{"parallel_block": true, "init": "normal", "lr": 0.00128, "beta1": 0.9, "final_lr_fraction": 0.05, "batch_tokens": [16384, 32768, 49152], "seq_len": 512}
MLP neurons of a small language model. Each row is named by its layer, matrix (up: input weights; down: output weights) and neuron, and shows model dimensions 32-159. Each number is 200 + 20 x the weight over its row's rms, rounded and kept within 0 to 999.
After each neuron's rows, "fires after" lists the tokens most often just before its 100 highest values on Wikipedia text that the model never trained on. A number after a token or word is its count.

L2.up50,179,195,216,207,212,217,163,189,182,177,181,220,169,197,161,216,206,195,225,207,204,181,200,218,223,189,228,210,228,190,202,226,171,204,163,179,212,200,190,206,203,173,208,198,211,231,153,170,186,228,211,240,209,194,199,188,217,225,178,209,200,164,180,217,197,218,161,215,169,182,194,211,206,183,216,179,176,179,210,200,152,165,195,240,219,175,204,221,230,209,188,219,187,236,180,233,198,190,206,216,165,194,193,173,185,205,208,176,204,215,174,187,190,251,198,192,184,177,239,196,205,207,213,197,198,178,185,200
L2.down50,211,217,185,185,216,173,213,204,228,206,215,193,211,189,225,194,203,196,197,196,190,206,196,169,195,212,206,191,177,206,188,198,221,179,239,218,214,212,173,210,181,199,191,208,202,167,235,192,201,186,202,160,187,198,202,236,191,177,216,202,219,216,231,186,193,203,248,197,225,175,216,181,215,200,204,217,196,224,215,197,256,219,238,188,189,235,192,200,192,195,206,203,197,160,208,153,199,196,202,193,247,211,213,193,221,189,180,242,189,180,218,217,203,141,190,229,200,210,170,180,187,201,191,205,214,228,213,212
fires after: " C" 21, "ro" 18, " A" 10, "e" 10, "w" 5

L4.up190,223,191,182,194,210,204,181,211,221,180,218,219,206,216,181,193,197,205,158,221,177,201,198,231,220,184,194,208,185,212,197,223,199,207,248,211,163,214,214,171,196,167,187,248,237,179,236,199,203,197,198,238,194,174,218,180,186,189,198,204,200,214,194,237,198,211,198,176,201,189,223,181,207,184,244,175,201,200,207,171,194,205,207,181,216,196,224,221,230,222,197,199,196,223,203,223,190,222,199,223,184,232,221,200,189,208,163,223,209,198,159,201,220,210,203,205,201,201,209,196,196,215,192,220,237,194,172,195
L4.down190,196,192,187,179,203,223,198,217,174,163,183,215,205,176,187,178,175,193,210,207,204,194,207,213,219,183,184,163,195,201,232,206,210,210,189,210,200,185,135,183,208,204,215,218,195,181,193,192,179,219,180,242,188,191,215,196,183,189,221,196,209,150,193,250,191,160,142,175,214,179,198,203,180,169,204,220,199,206,217,212,230,184,204,196,185,206,221,147,208,236,166,196,175,211,214,194,181,207,196,190,195,196,166,181,242,229,196,219,205,213,242,188,159,171,206,196,211,209,173,185,212,190,209,220,212,198,209,188
fires after: " the" 61, " The" 5, "ld" 5

L3.up439,177,181,204,229,184,203,198,226,207,175,227,231,217,169,197,204,206,202,243,166,203,174,183,162,205,174,202,200,205,211,190,205,211,224,219,182,175,215,231,191,210,209,193,187,258,227,239,198,236,109,222,198,212,202,194,194,204,188,205,189,191,218,190,193,220,196,217,180,212,209,197,192,193,257,220,209,173,221,222,184,231,226,215,168,177,180,227,184,191,215,175,238,165,201,166,183,232,217,186,224,198,184,202,203,186,195,213,224,211,211,194,185,202,226,196,219,194,179,201,217,210,190,196,208,160,207,191,193
L3.down439,226,230,179,177,222,206,206,190,187,226,174,194,192,235,199,194,193,191,140,234,202,220,199,239,190,220,202,186,206,197,207,199,193,189,174,243,227,176,163,213,198,188,180,216,152,170,182,222,189,294,187,219,182,210,215,195,206,221,192,214,207,178,230,199,175,202,178,214,176,209,213,198,207,163,162,196,217,179,160,225,170,173,184,235,212,216,178,213,214,194,237,163,223,193,221,223,184,183,202,186,193,212,212,199,218,184,180,182,203,180,220,212,200,186,212,175,202,203,210,203,185,202,205,199,237,193,209,214
fires after: "," 26, ".\n\n" 22, "s" 5, "\n\n" 4, "===\n" 4

L2.up174,195,203,193,192,168,219,193,196,194,219,197,176,192,209,202,189,233,192,220,193,205,195,229,187,183,222,224,204,214,204,202,190,170,168,213,194,198,151,229,237,166,201,189,182,217,205,190,209,201,192,218,204,199,199,194,199,188,225,193,202,227,204,208,160,168,215,168,180,188,172,212,189,198,209,199,180,184,192,195,208,197,141,191,198,179,175,201,196,157,220,151,205,177,216,205,244,221,215,242,241,221,184,178,200,188,210,234,205,176,206,201,227,207,234,213,192,203,205,181,205,176,163,208,188,209,155,202,207
L2.down174,216,191,207,207,231,187,207,218,216,180,192,230,212,193,206,199,171,220,195,201,179,189,190,221,218,182,180,195,190,203,209,219,225,243,192,201,201,249,178,191,237,175,202,219,189,204,208,195,200,215,190,199,199,203,211,204,211,176,192,191,164,181,177,248,239,183,230,220,205,216,181,225,214,205,214,198,213,213,216,188,203,259,203,203,223,225,214,203,224,197,243,205,221,176,195,159,188,195,174,170,184,204,219,199,201,209,159,200,211,179,188,189,188,158,173,206,185,196,219,204,217,229,178,208,189,240,196,190
fires after: " a" 30, " A" 12, "|---|---" 10, "a" 8, "\n\n" 6, "ite" 5

L3.up434,216,219,216,176,185,207,208,189,189,207,204,159,195,197,218,189,204,213,232,200,211,201,221,201,186,163,197,214,191,185,207,188,248,221,233,184,173,197,188,223,227,183,153,242,181,174,237,210,190,206,184,217,215,227,205,221,188,191,203,193,168,183,211,219,214,194,214,196,221,192,211,189,226,207,219,202,248,177,184,237,228,178,195,212,199,174,202,175,205,174,181,223,155,215,205,171,167,194,210,142,215,201,199,192,193,187,204,167,198,194,219,185,202,172,218,184,206,262,196,206,209,187,219,208,187,212,225,170
L3.down434,196,175,187,226,211,201,201,215,212,205,181,244,197,201,161,203,183,199,167,205,190,210,177,209,223,238,199,174,201,220,198,199,163,185,163,216,197,196,218,185,184,223,229,157,208,224,179,194,226,191,201,164,196,189,206,182,219,203,191,204,227,231,175,180,201,193,169,206,181,207,184,212,184,201,177,186,183,226,216,172,186,223,199,203,207,241,196,242,198,214,209,181,226,183,200,219,220,224,196,232,181,192,208,216,213,207,200,253,197,200,187,206,208,240,185,203,184,159,188,184,204,220,194,178,207,181,153,216
fires after: " h" 34, " in" 11, "|---|---" 10, "ce" 7, " g" 4

L3.up177,191,175,207,158,217,185,223,190,214,209,205,196,189,209,193,186,207,197,163,213,165,182,203,193,201,196,192,227,214,207,207,177,190,228,173,179,169,239,190,201,231,213,182,203,175,189,219,180,224,194,219,196,207,184,153,163,224,227,203,239,201,180,226,204,180,194,161,230,177,197,230,208,187,203,203,192,225,196,210,201,168,202,164,217,215,188,151,206,170,192,187,199,189,196,176,192,170,211,195,241,211,190,160,228,193,193,223,209,195,198,227,198,199,198,182,214,206,185,216,207,172,217,215,202,173,191,180,202
L3.down177,205,243,197,230,184,208,172,208,188,189,204,214,214,189,206,200,187,206,208,195,249,222,207,222,187,210,195,167,197,193,199,225,201,188,234,219,229,173,195,206,174,173,202,198,227,209,180,233,152,211,189,187,206,216,251,235,159,163,208,153,195,211,164,191,202,211,232,190,221,199,159,194,194,183,189,191,175,199,178,197,212,192,247,195,178,212,237,179,227,207,215,217,206,198,215,212,235,196,210,169,197,204,228,166,211,219,180,208,204,190,182,196,190,188,225,202,190,212,194,188,224,182,188,196,220,208,222,219
fires after: " A" 15, " a" 14, "," 12, "d" 7, " to" 7, "ed" 4

L4.up205,211,204,188,226,213,214,182,219,225,207,219,221,210,184,197,222,171,178,201,177,196,194,188,211,199,197,206,189,201,184,201,201,201,173,218,190,200,176,203,165,181,177,165,175,209,223,198,202,209,202,228,187,252,187,185,232,190,220,190,225,197,212,196,191,143,204,221,199,176,157,228,180,187,229,252,210,190,219,225,222,225,201,205,163,218,178,188,156,218,206,200,192,182,194,193,207,221,196,232,215,169,215,203,197,201,199,210,214,163,201,173,227,216,214,210,184,181,237,190,194,198,209,191,182,205,202,186,148
L4.down205,173,193,214,190,201,197,199,200,229,183,201,225,188,220,186,182,208,171,191,251,197,168,204,199,223,202,185,204,182,179,186,186,196,207,176,212,213,181,195,220,218,225,246,188,200,195,245,210,230,190,201,241,193,197,228,213,229,217,182,195,187,219,198,183,196,197,202,182,185,218,183,199,207,203,179,219,170,215,221,159,200,200,181,214,167,187,170,199,159,196,250,184,209,175,178,190,183,207,157,215,225,166,215,186,229,222,189,164,197,199,192,183,179,186,188,197,213,187,243,196,218,201,231,221,242,186,188,225
fires after: " " 23, "200" 17, "201" 17, "198" 13, "199" 9, "202" 8

L2.up445,170,194,181,179,190,231,209,198,211,200,166,191,227,161,208,201,161,205,194,189,203,195,166,193,245,209,225,224,137,208,182,183,225,206,227,197,219,217,197,212,191,192,199,193,190,199,231,214,234,182,193,224,204,204,239,194,199,221,194,200,161,198,197,198,209,184,173,203,215,204,174,182,189,176,194,232,190,220,183,216,211,182,193,189,163,205,210,220,195,198,196,190,177,198,200,208,205,192,162,197,196,186,189,211,196,200,191,200,192,194,184,213,201,173,208,223,199,204,198,223,197,190,174,214,171,232,230,205
L2.down445,230,204,205,213,197,173,199,188,166,199,252,219,174,245,188,179,234,182,204,206,186,186,213,209,170,170,175,161,254,189,219,211,184,196,174,204,183,184,197,180,201,202,181,197,194,204,170,184,169,207,208,171,202,186,167,198,188,191,194,219,251,193,213,208,196,206,219,206,201,206,219,223,206,215,199,177,208,164,218,183,188,216,196,198,229,207,188,189,205,213,198,215,223,196,216,196,190,196,208,199,220,212,207,201,201,211,200,190,213,214,206,179,212,235,205,169,218,198,200,191,201,212,225,206,223,173,178,182
fires after: "it" 14, "er" 13, "an" 10, "ec" 8, "or" 5, "l" 5

L4.up485,204,169,224,211,192,187,209,201,195,153,205,217,199,200,174,236,224,212,203,207,209,210,212,190,176,207,178,173,191,200,172,188,195,187,206,184,194,197,204,219,268,199,199,204,196,190,279,197,211,187,215,205,181,185,193,201,199,211,167,219,211,200,227,217,196,174,179,158,229,248,206,209,170,169,170,217,197,216,185,179,198,199,193,244,208,185,207,202,204,195,176,240,207,197,163,191,209,177,178,221,223,192,203,207,211,190,218,193,219,203,207,188,200,212,187,214,225,186,217,198,182,183,186,170,185,226,195,162
L4.down485,234,244,153,211,217,192,146,227,178,223,198,190,209,223,185,180,203,217,201,186,201,181,192,227,192,192,208,197,183,214,210,174,193,178,191,216,221,177,173,186,172,188,205,172,206,173,193,211,198,220,158,192,207,215,209,217,208,217,220,190,202,191,200,200,228,219,195,219,183,169,223,167,190,225,203,184,202,179,204,228,208,188,208,182,177,238,203,185,248,226,225,166,199,178,223,235,202,195,224,228,200,181,215,187,238,195,154,207,164,215,175,216,203,207,200,201,195,203,189,213,228,195,200,228,203,179,187,202
fires after: "19" 21, " (" 17, " whe" 13, " " 11, "18" 6, " |" 5

L2.up513,169,204,196,259,206,205,187,194,224,196,202,197,190,208,198,207,169,145,235,183,178,184,188,248,189,204,221,187,224,194,166,175,211,173,207,211,183,207,204,205,215,197,186,212,237,240,191,211,206,216,220,182,200,192,222,200,192,165,177,212,175,180,217,237,214,197,174,206,220,187,189,202,189,175,185,157,202,214,199,178,181,212,190,179,178,179,228,191,200,191,205,181,178,182,198,186,198,221,209,177,180,232,196,193,181,226,200,207,220,227,183,215,204,188,221,172,202,197,167,212,204,205,207,197,180,214,218,173
L2.down513,225,179,201,137,182,209,211,195,164,197,210,201,198,188,181,200,225,245,160,216,232,209,226,130,230,200,194,219,185,206,218,231,196,225,212,188,214,193,200,209,191,208,201,202,168,152,211,200,187,180,187,220,214,204,195,200,203,243,214,181,241,212,186,165,194,203,222,204,187,212,220,213,205,209,211,227,219,209,196,216,244,181,207,207,228,226,192,196,208,204,194,222,200,212,214,216,190,176,186,211,206,182,210,210,214,185,203,202,184,157,204,180,197,220,187,234,198,193,235,198,180,176,195,208,214,188,175,214
fires after: "." 48, "," 6, " to" 4

L4.up354,202,198,257,214,184,207,185,192,203,176,199,207,206,208,199,192,237,187,175,183,193,188,187,204,182,203,241,167,184,228,184,170,221,191,189,185,219,119,240,215,193,165,194,199,202,168,212,194,189,183,176,216,202,180,217,188,172,213,174,227,203,234,209,216,193,195,162,185,218,200,212,188,195,189,201,190,197,197,205,157,187,181,203,184,182,189,202,200,212,186,180,232,208,210,218,227,198,203,197,218,218,193,235,186,191,204,170,218,187,133,192,234,226,222,218,222,160,197,194,250,177,149,192,201,210,204,192,171
L4.down354,190,202,217,222,229,220,199,188,206,202,200,217,209,205,202,188,189,197,206,159,232,204,237,182,198,222,234,199,196,221,199,190,218,185,202,240,242,179,198,194,177,240,209,189,185,161,174,171,213,223,197,187,198,215,220,190,146,192,180,197,222,217,192,213,214,158,198,217,167,225,182,193,190,210,179,215,201,198,191,173,210,195,222,209,189,212,209,203,205,176,190,205,214,213,213,219,185,243,191,212,202,233,236,207,217,204,171,178,177,181,213,205,205,206,205,206,178,173,188,218,244,209,161,203,185,196,209,181
fires after: ".\n\n" 35, "." 20, "\n\n" 10, "==" 8, "==\n" 7, "===" 4

L2.up349,196,177,180,201,203,237,194,205,197,195,190,192,210,205,197,197,208,237,185,152,199,222,192,222,186,199,196,246,221,200,210,192,196,182,182,222,156,198,238,195,178,199,197,185,213,197,175,197,193,172,227,197,166,157,188,191,199,150,174,200,185,216,168,212,216,177,168,234,207,237,187,202,198,205,233,180,169,206,224,211,186,239,231,199,223,206,248,221,219,189,204,168,201,175,216,226,207,247,183,196,181,196,195,201,179,201,220,171,229,187,170,179,215,191,200,180,202,205,184,237,189,162,195,198,188,198,207,204
L2.down349,193,221,212,183,203,184,220,185,200,192,203,208,188,190,188,202,194,164,207,227,200,181,217,175,208,198,211,164,170,195,202,202,209,219,208,179,237,201,164,198,219,206,186,218,180,199,218,202,204,227,170,215,232,228,218,221,196,246,227,206,220,177,224,201,188,228,226,172,195,177,217,212,197,185,183,198,231,190,171,193,195,169,172,196,195,195,155,196,175,204,188,241,202,232,201,172,195,158,200,205,230,204,226,200,234,205,184,210,172,220,245,223,181,203,199,230,193,177,223,158,214,213,204,199,205,191,188,192
fires after: "." 38, " to" 6, "all" 6, "," 4

L2.up147,228,210,186,163,184,213,197,208,216,198,198,180,209,200,219,201,225,225,210,182,190,225,203,218,233,178,195,189,172,192,208,207,233,183,256,217,186,244,224,217,209,222,200,206,203,125,200,197,173,219,190,204,192,202,221,208,194,196,180,191,205,193,184,203,208,180,159,170,224,220,196,209,193,183,222,153,191,190,203,181,226,202,184,206,189,210,201,225,170,196,197,176,214,227,227,178,209,201,199,211,219,193,210,213,198,173,196,217,202,186,194,220,200,188,238,232,179,213,192,230,203,159,201,236,239,176,227,189
L2.down147,160,185,230,229,216,188,206,181,190,191,207,221,199,192,186,198,175,176,188,238,205,177,206,183,181,214,202,200,224,209,194,192,180,222,164,189,228,167,187,197,198,197,178,193,192,282,197,221,235,197,202,175,204,199,166,201,184,216,216,203,206,202,225,210,176,214,248,225,201,184,210,205,201,211,172,237,208,210,178,228,174,204,200,184,216,200,189,183,225,186,211,221,195,174,165,219,206,207,186,199,180,221,195,199,203,243,210,176,193,194,193,183,213,211,167,172,200,179,226,195,195,224,216,178,177,208,173,206
fires after: "ic" 16, "ec" 16, "it" 15, "ent" 15, "or" 7

L3.up499,138,228,196,188,215,182,180,214,193,187,203,201,200,204,213,231,183,193,219,211,211,200,228,193,227,169,213,180,183,210,168,217,217,202,170,175,208,188,193,227,213,205,194,188,200,174,209,221,211,181,178,228,194,191,199,221,189,217,183,200,207,218,187,189,189,211,211,176,202,221,217,206,192,229,159,213,241,189,231,196,225,220,219,179,209,184,220,182,214,212,180,190,180,172,177,214,209,181,199,217,195,210,203,181,218,207,196,204,217,207,187,198,204,185,181,193,195,241,203,218,186,168,207,233,237,199,174,226
L3.down499,255,179,211,202,186,192,213,205,199,214,181,215,209,183,203,197,197,219,175,186,197,191,186,217,192,208,228,215,201,209,231,191,187,182,230,217,186,209,205,188,178,189,157,202,203,219,187,178,205,230,213,170,221,206,191,183,211,177,214,211,171,191,223,202,206,189,205,215,211,199,174,202,199,185,242,191,159,212,171,191,167,209,185,233,188,232,197,220,196,193,218,226,219,205,212,199,216,218,187,183,205,208,205,224,209,196,199,187,184,177,227,196,202,219,218,220,209,182,183,203,208,235,193,184,180,180,240,190
fires after: " a" 33, " A" 12, " the" 7, "a" 6, "s" 4

L2.up570,200,189,224,181,198,179,194,206,212,183,205,204,183,188,198,187,215,208,238,202,189,163,194,216,204,167,217,185,234,180,206,200,194,207,162,178,184,224,173,190,194,183,176,202,259,208,158,183,178,223,204,207,179,207,206,203,209,242,199,194,190,176,189,213,170,179,180,212,216,180,210,207,235,206,233,193,151,177,213,235,213,172,192,183,228,182,185,223,197,204,181,209,185,178,200,225,209,195,196,254,229,181,172,218,180,187,207,173,187,209,198,216,182,217,206,174,154,198,208,219,203,216,220,211,189,190,185,177
L2.down570,212,237,174,207,222,209,179,193,192,202,194,196,206,201,179,224,185,186,175,209,205,231,201,198,201,215,193,194,172,231,191,211,197,191,227,213,212,192,237,207,212,220,228,196,152,206,236,214,210,178,198,184,218,209,191,191,206,139,188,198,214,208,204,187,224,212,208,200,183,205,182,194,166,188,186,218,242,233,198,156,179,230,204,208,189,231,219,169,208,186,225,190,215,211,198,155,196,207,197,167,176,200,208,181,229,227,185,227,203,186,189,192,229,182,189,220,233,202,186,194,193,186,179,175,194,218,210,220
fires after: " o" 25, " to" 18, " A" 13, " a" 13, "ro" 8, "d" 7

L3.up162,175,201,179,235,223,208,219,180,142,202,219,191,164,204,212,150,201,151,176,217,184,194,223,176,222,173,184,186,241,205,183,181,199,218,215,179,193,195,193,202,184,174,202,198,208,203,179,166,187,190,183,222,185,240,160,199,241,213,228,204,184,208,192,173,175,184,166,202,228,206,222,201,197,196,207,196,204,207,230,209,182,181,164,191,185,180,167,227,195,198,178,172,187,185,186,217,197,200,209,219,185,168,195,173,192,228,198,213,207,199,175,216,208,223,213,196,220,213,223,229,224,212,193,220,222,211,187,226
L3.down162,223,214,205,171,180,178,184,204,242,209,177,215,220,199,193,238,205,242,220,181,219,202,186,230,196,225,216,216,160,193,226,226,178,170,187,203,196,225,187,209,217,233,183,200,216,211,206,234,214,216,225,174,227,162,241,199,153,174,171,186,198,193,194,226,222,218,257,221,184,201,182,199,185,207,191,198,207,176,168,185,209,230,239,197,216,202,212,173,204,203,221,246,224,227,219,188,211,194,185,200,206,221,205,219,212,197,194,181,193,210,228,175,197,178,190,208,192,199,197,183,174,184,192,181,168,197,206,187
fires after: " A" 15, " comp" 15, " a" 13, " m" 8, "d" 7, " to" 7

L4.up79,189,200,207,217,172,203,169,178,220,183,204,193,202,228,182,228,195,219,204,190,202,211,198,184,220,176,206,186,216,193,169,194,216,247,174,187,176,206,206,172,203,192,197,222,246,216,204,215,217,192,170,208,214,206,219,195,167,177,151,202,186,206,205,201,188,210,199,172,225,155,199,195,188,197,197,148,200,214,177,176,202,210,211,200,205,215,218,213,210,228,186,200,203,193,216,220,180,197,168,201,212,232,186,206,225,194,190,213,200,173,163,216,227,228,202,241,190,207,179,213,188,175,192,181,233,209,187,204
L4.down79,196,187,183,154,192,179,226,234,190,204,212,219,186,182,207,185,205,197,173,236,221,172,206,194,192,220,181,206,204,206,202,197,196,218,190,207,205,197,160,187,198,170,205,197,198,146,176,177,184,213,225,217,185,180,228,222,182,228,185,217,175,184,224,196,164,207,175,184,211,167,198,201,203,241,190,190,196,213,264,190,202,220,173,200,189,205,238,198,212,227,234,190,169,197,225,235,218,221,182,201,185,206,154,184,212,202,204,206,186,201,191,190,185,189,205,214,192,188,228,173,201,187,230,238,175,198,207,210
fires after: " the" 33, ")" 11, "er" 5, " The" 5, "an" 4, "land" 4

L3.up146,219,200,179,194,183,200,187,197,192,227,223,210,224,231,231,198,199,196,176,216,194,186,213,223,158,166,232,185,186,190,207,194,174,200,194,209,184,193,209,177,184,151,167,200,211,210,210,231,203,226,185,230,226,185,209,192,186,181,177,197,182,193,171,196,181,172,157,229,182,188,213,196,214,179,210,217,203,167,219,240,202,190,222,173,226,197,175,191,228,197,182,198,178,225,175,208,178,222,209,210,187,196,209,196,215,188,176,177,201,213,153,199,216,193,208,201,219,228,191,184,181,227,180,238,241,183,190,164
L3.down146,154,190,196,184,239,206,222,192,204,223,170,226,157,189,194,209,187,180,251,189,188,227,210,182,219,191,164,198,230,217,220,187,218,199,173,179,208,200,178,216,233,242,161,172,190,220,212,186,204,202,220,214,199,215,178,190,210,200,192,179,190,205,211,193,198,186,193,201,205,227,181,219,183,200,197,201,194,238,169,202,185,201,188,211,213,228,231,182,194,224,207,231,213,178,193,191,215,178,216,191,214,196,199,191,248,247,226,210,203,181,241,208,185,182,215,177,204,192,236,221,233,152,223,199,194,207,200,213
fires after: "201" 20, "200" 12, "202" 9, "198" 9, " " 5, "199" 5

L2.up432,182,190,179,174,176,183,176,217,211,200,187,210,188,195,202,169,203,168,230,184,183,180,190,195,217,207,212,201,194,193,185,182,198,187,189,182,239,178,209,210,184,219,178,189,173,181,196,252,203,208,228,198,165,197,191,179,192,204,198,197,206,173,205,183,190,215,196,187,212,191,225,230,218,185,153,186,174,197,224,217,218,195,229,177,157,207,199,182,229,188,201,186,198,209,211,230,215,206,157,228,230,180,215,216,199,209,239,184,231,217,185,190,199,184,256,210,229,213,250,216,211,186,189,210,181,204,186,183
L2.down432,228,208,205,210,219,211,226,175,199,216,210,188,216,215,181,227,196,226,174,215,214,228,218,217,193,200,200,198,208,210,219,236,191,215,211,223,160,230,192,186,203,179,205,222,225,203,193,151,204,201,168,206,226,197,202,211,213,188,198,198,203,217,182,228,208,193,200,213,192,200,154,183,185,209,245,210,220,215,176,182,182,200,162,213,231,192,218,217,181,210,215,216,190,200,191,172,185,191,243,174,179,221,190,180,200,178,153,208,171,161,213,197,200,216,158,196,194,184,163,203,177,214,194,194,207,198,225,216
fires after: " a" 30, "|---|---" 23, " |\n" 18, " A" 12, "-" 7, "a" 5

L4.up230,208,206,237,207,193,198,217,203,188,187,202,171,174,237,188,142,184,201,205,203,222,218,200,188,172,166,231,196,182,206,190,175,192,206,211,172,206,126,207,215,219,158,191,219,190,182,221,194,214,175,204,210,211,203,171,179,178,262,186,185,184,188,222,208,171,201,161,163,247,210,213,191,193,186,210,191,221,193,196,171,201,192,178,198,200,200,173,222,184,186,178,222,207,233,181,231,223,199,179,224,228,187,232,215,151,181,211,174,210,173,223,232,216,204,182,206,197,218,184,242,191,177,179,241,225,207,188,185
L4.down230,213,245,192,203,192,198,175,167,214,205,212,191,184,172,170,212,208,205,188,228,199,194,196,241,207,217,176,222,191,200,211,173,228,196,218,244,216,217,201,215,180,221,168,193,218,158,196,195,204,199,163,211,197,185,195,202,192,169,201,205,185,185,202,184,203,232,175,211,187,186,184,217,187,178,195,190,175,202,234,233,231,197,208,177,198,230,190,214,210,209,195,154,178,179,182,197,189,197,167,169,215,194,205,202,184,190,181,226,224,183,198,226,221,217,182,222,188,237,240,209,217,219,200,210,186,154,214,168
fires after: " " 34, "2" 8, "." 7, "$" 6, " (" 5

L4.up413,162,182,190,157,171,179,207,201,199,200,212,185,230,200,171,215,170,208,195,190,204,224,245,165,194,195,185,174,179,196,167,212,227,216,222,212,199,182,238,205,193,189,153,198,236,195,189,200,224,172,183,215,248,190,176,219,199,229,211,191,187,209,205,217,198,191,215,158,237,191,194,191,183,209,206,211,208,198,187,184,205,193,193,236,187,200,214,173,202,195,181,220,187,209,176,220,219,147,202,189,216,184,238,180,228,212,210,190,171,189,214,180,202,207,206,196,197,184,217,179,155,158,184,155,185,211,202,203
L4.down413,188,208,181,212,230,226,227,245,160,197,177,175,186,227,176,201,218,200,217,213,177,179,194,189,243,198,198,226,209,179,216,152,186,164,178,208,230,161,183,177,193,194,173,180,175,176,199,203,199,229,211,180,172,174,223,213,228,184,212,213,213,183,246,206,177,171,178,190,223,188,202,205,193,197,156,200,196,201,165,208,176,214,178,180,204,219,186,174,206,225,202,217,186,211,217,195,216,234,172,218,230,189,193,218,184,188,207,227,213,204,206,205,198,228,201,199,193,195,178,220,206,218,178,223,199,201,191,236
fires after: "," 25, "|---|---" 13, "%" 10, " |" 9, " in" 8, " (" 7

L4.up619,191,193,213,194,212,201,198,179,248,185,196,201,177,221,196,169,201,201,207,245,180,192,196,240,177,231,208,182,171,198,188,208,203,211,249,189,189,165,243,187,219,171,169,195,195,196,237,178,210,198,204,240,198,221,199,171,182,218,194,227,209,176,199,212,204,221,189,199,200,215,226,171,226,179,191,203,195,197,219,164,206,187,207,185,215,192,234,188,241,187,196,230,182,218,185,223,175,194,181,221,199,189,229,185,154,207,196,194,179,195,182,206,215,186,205,212,150,204,213,234,198,173,221,228,231,211,180,190
L4.down619,148,215,224,206,226,169,197,155,215,198,190,201,201,192,168,190,242,214,204,205,195,193,188,205,201,183,191,191,190,227,207,174,197,217,233,199,217,197,203,218,180,188,194,223,196,186,213,197,154,216,187,249,183,211,205,215,188,172,200,180,174,186,201,189,217,166,213,217,183,202,246,208,190,159,208,211,200,228,208,222,221,167,165,236,190,186,197,176,224,222,160,224,193,224,189,204,193,213,179,169,228,238,237,204,173,188,176,202,204,186,174,216,180,212,225,156,210,196,195,205,219,212,231,217,206,204,211,197
fires after: " " 36, "2" 11, "201" 7, "202" 7, "199" 6

L4.up128,203,184,240,146,201,224,214,179,260,162,191,193,206,194,165,186,188,215,175,150,172,240,203,169,202,204,218,215,210,178,195,198,209,216,229,199,205,179,222,176,224,202,193,199,215,228,221,189,194,167,221,209,217,185,160,220,205,213,208,227,197,199,191,195,205,211,178,174,236,215,222,198,200,175,209,164,226,235,187,205,195,188,220,206,219,212,207,212,208,212,219,206,202,216,208,226,196,160,189,236,231,198,199,179,180,227,221,185,192,177,190,210,221,191,228,209,172,195,219,196,185,138,177,186,188,222,191,177
L4.down128,218,215,162,236,212,173,213,233,167,236,217,212,197,188,199,209,244,198,202,230,208,186,200,231,205,197,205,195,216,223,206,186,174,186,190,196,217,186,188,219,187,163,277,192,206,182,240,226,205,209,203,204,196,202,226,180,230,196,190,153,191,181,176,193,201,201,206,201,217,173,186,224,197,220,185,198,181,152,238,209,201,203,220,223,159,217,220,183,193,199,187,195,205,191,189,203,209,222,179,178,185,202,200,197,214,174,198,213,185,201,164,207,187,194,184,187,244,204,191,222,182,197,205,222,203,193,190,184
fires after: "==" 18, "===" 13, ")" 12, " the" 10, ";" 7

L4.up329,168,191,217,191,191,183,190,179,218,169,207,206,200,192,218,200,268,197,185,211,177,228,205,213,225,224,201,156,206,224,184,200,201,202,194,190,195,196,200,174,195,186,188,220,208,194,223,188,214,195,159,212,216,233,193,197,172,179,171,227,185,210,206,205,196,228,195,191,208,235,198,209,203,145,192,187,212,224,188,192,177,198,198,199,216,195,222,190,231,219,178,210,184,225,208,239,182,166,199,208,213,206,235,184,191,185,192,197,214,183,125,190,207,211,192,198,214,171,176,217,158,216,184,212,212,207,185,205
L4.down329,191,214,201,200,165,225,223,228,188,181,215,192,207,222,220,195,164,214,216,202,184,159,170,214,218,179,203,244,244,194,208,187,158,237,222,185,159,211,188,189,173,179,206,226,213,187,216,218,203,207,184,204,180,189,230,197,198,215,171,246,206,195,196,175,198,199,209,172,224,189,184,209,233,173,205,204,167,205,205,227,199,228,211,199,200,177,210,173,184,221,210,200,187,218,199,163,204,217,196,183,174,200,176,201,231,164,197,188,204,184,223,232,219,197,193,196,175,223,197,194,184,219,242,222,209,193,197,187
fires after: " the" 72, "The" 7, " The" 5

L2.up26,175,224,190,229,208,207,216,199,202,213,208,207,203,199,201,221,208,187,235,215,194,193,204,185,202,171,210,205,228,198,170,214,212,204,242,195,184,187,229,228,202,176,182,183,194,183,200,216,209,174,186,208,178,180,209,183,210,209,206,179,168,229,179,200,144,198,198,167,211,157,200,189,183,216,226,210,182,208,197,150,249,231,185,186,153,188,182,203,214,189,177,206,191,216,216,198,216,195,181,218,202,213,187,236,215,192,188,206,191,218,233,210,203,186,194,176,150,216,189,209,192,186,188,178,175,195,210,188
L2.down26,207,170,205,193,183,183,203,190,205,178,178,185,189,195,212,174,203,224,177,187,217,195,195,213,208,228,191,208,163,197,216,184,194,189,174,210,210,225,188,164,206,228,155,219,196,208,201,205,192,218,200,206,207,195,190,203,190,193,179,213,219,193,220,208,256,183,210,236,193,236,192,211,219,182,195,188,215,205,206,248,162,168,220,228,223,209,199,196,198,236,221,189,207,178,200,195,179,212,201,171,214,199,198,166,192,216,201,204,215,158,177,184,188,219,199,203,256,195,213,196,205,221,203,204,238,211,183,234
fires after: " " 27, "," 26, "s" 5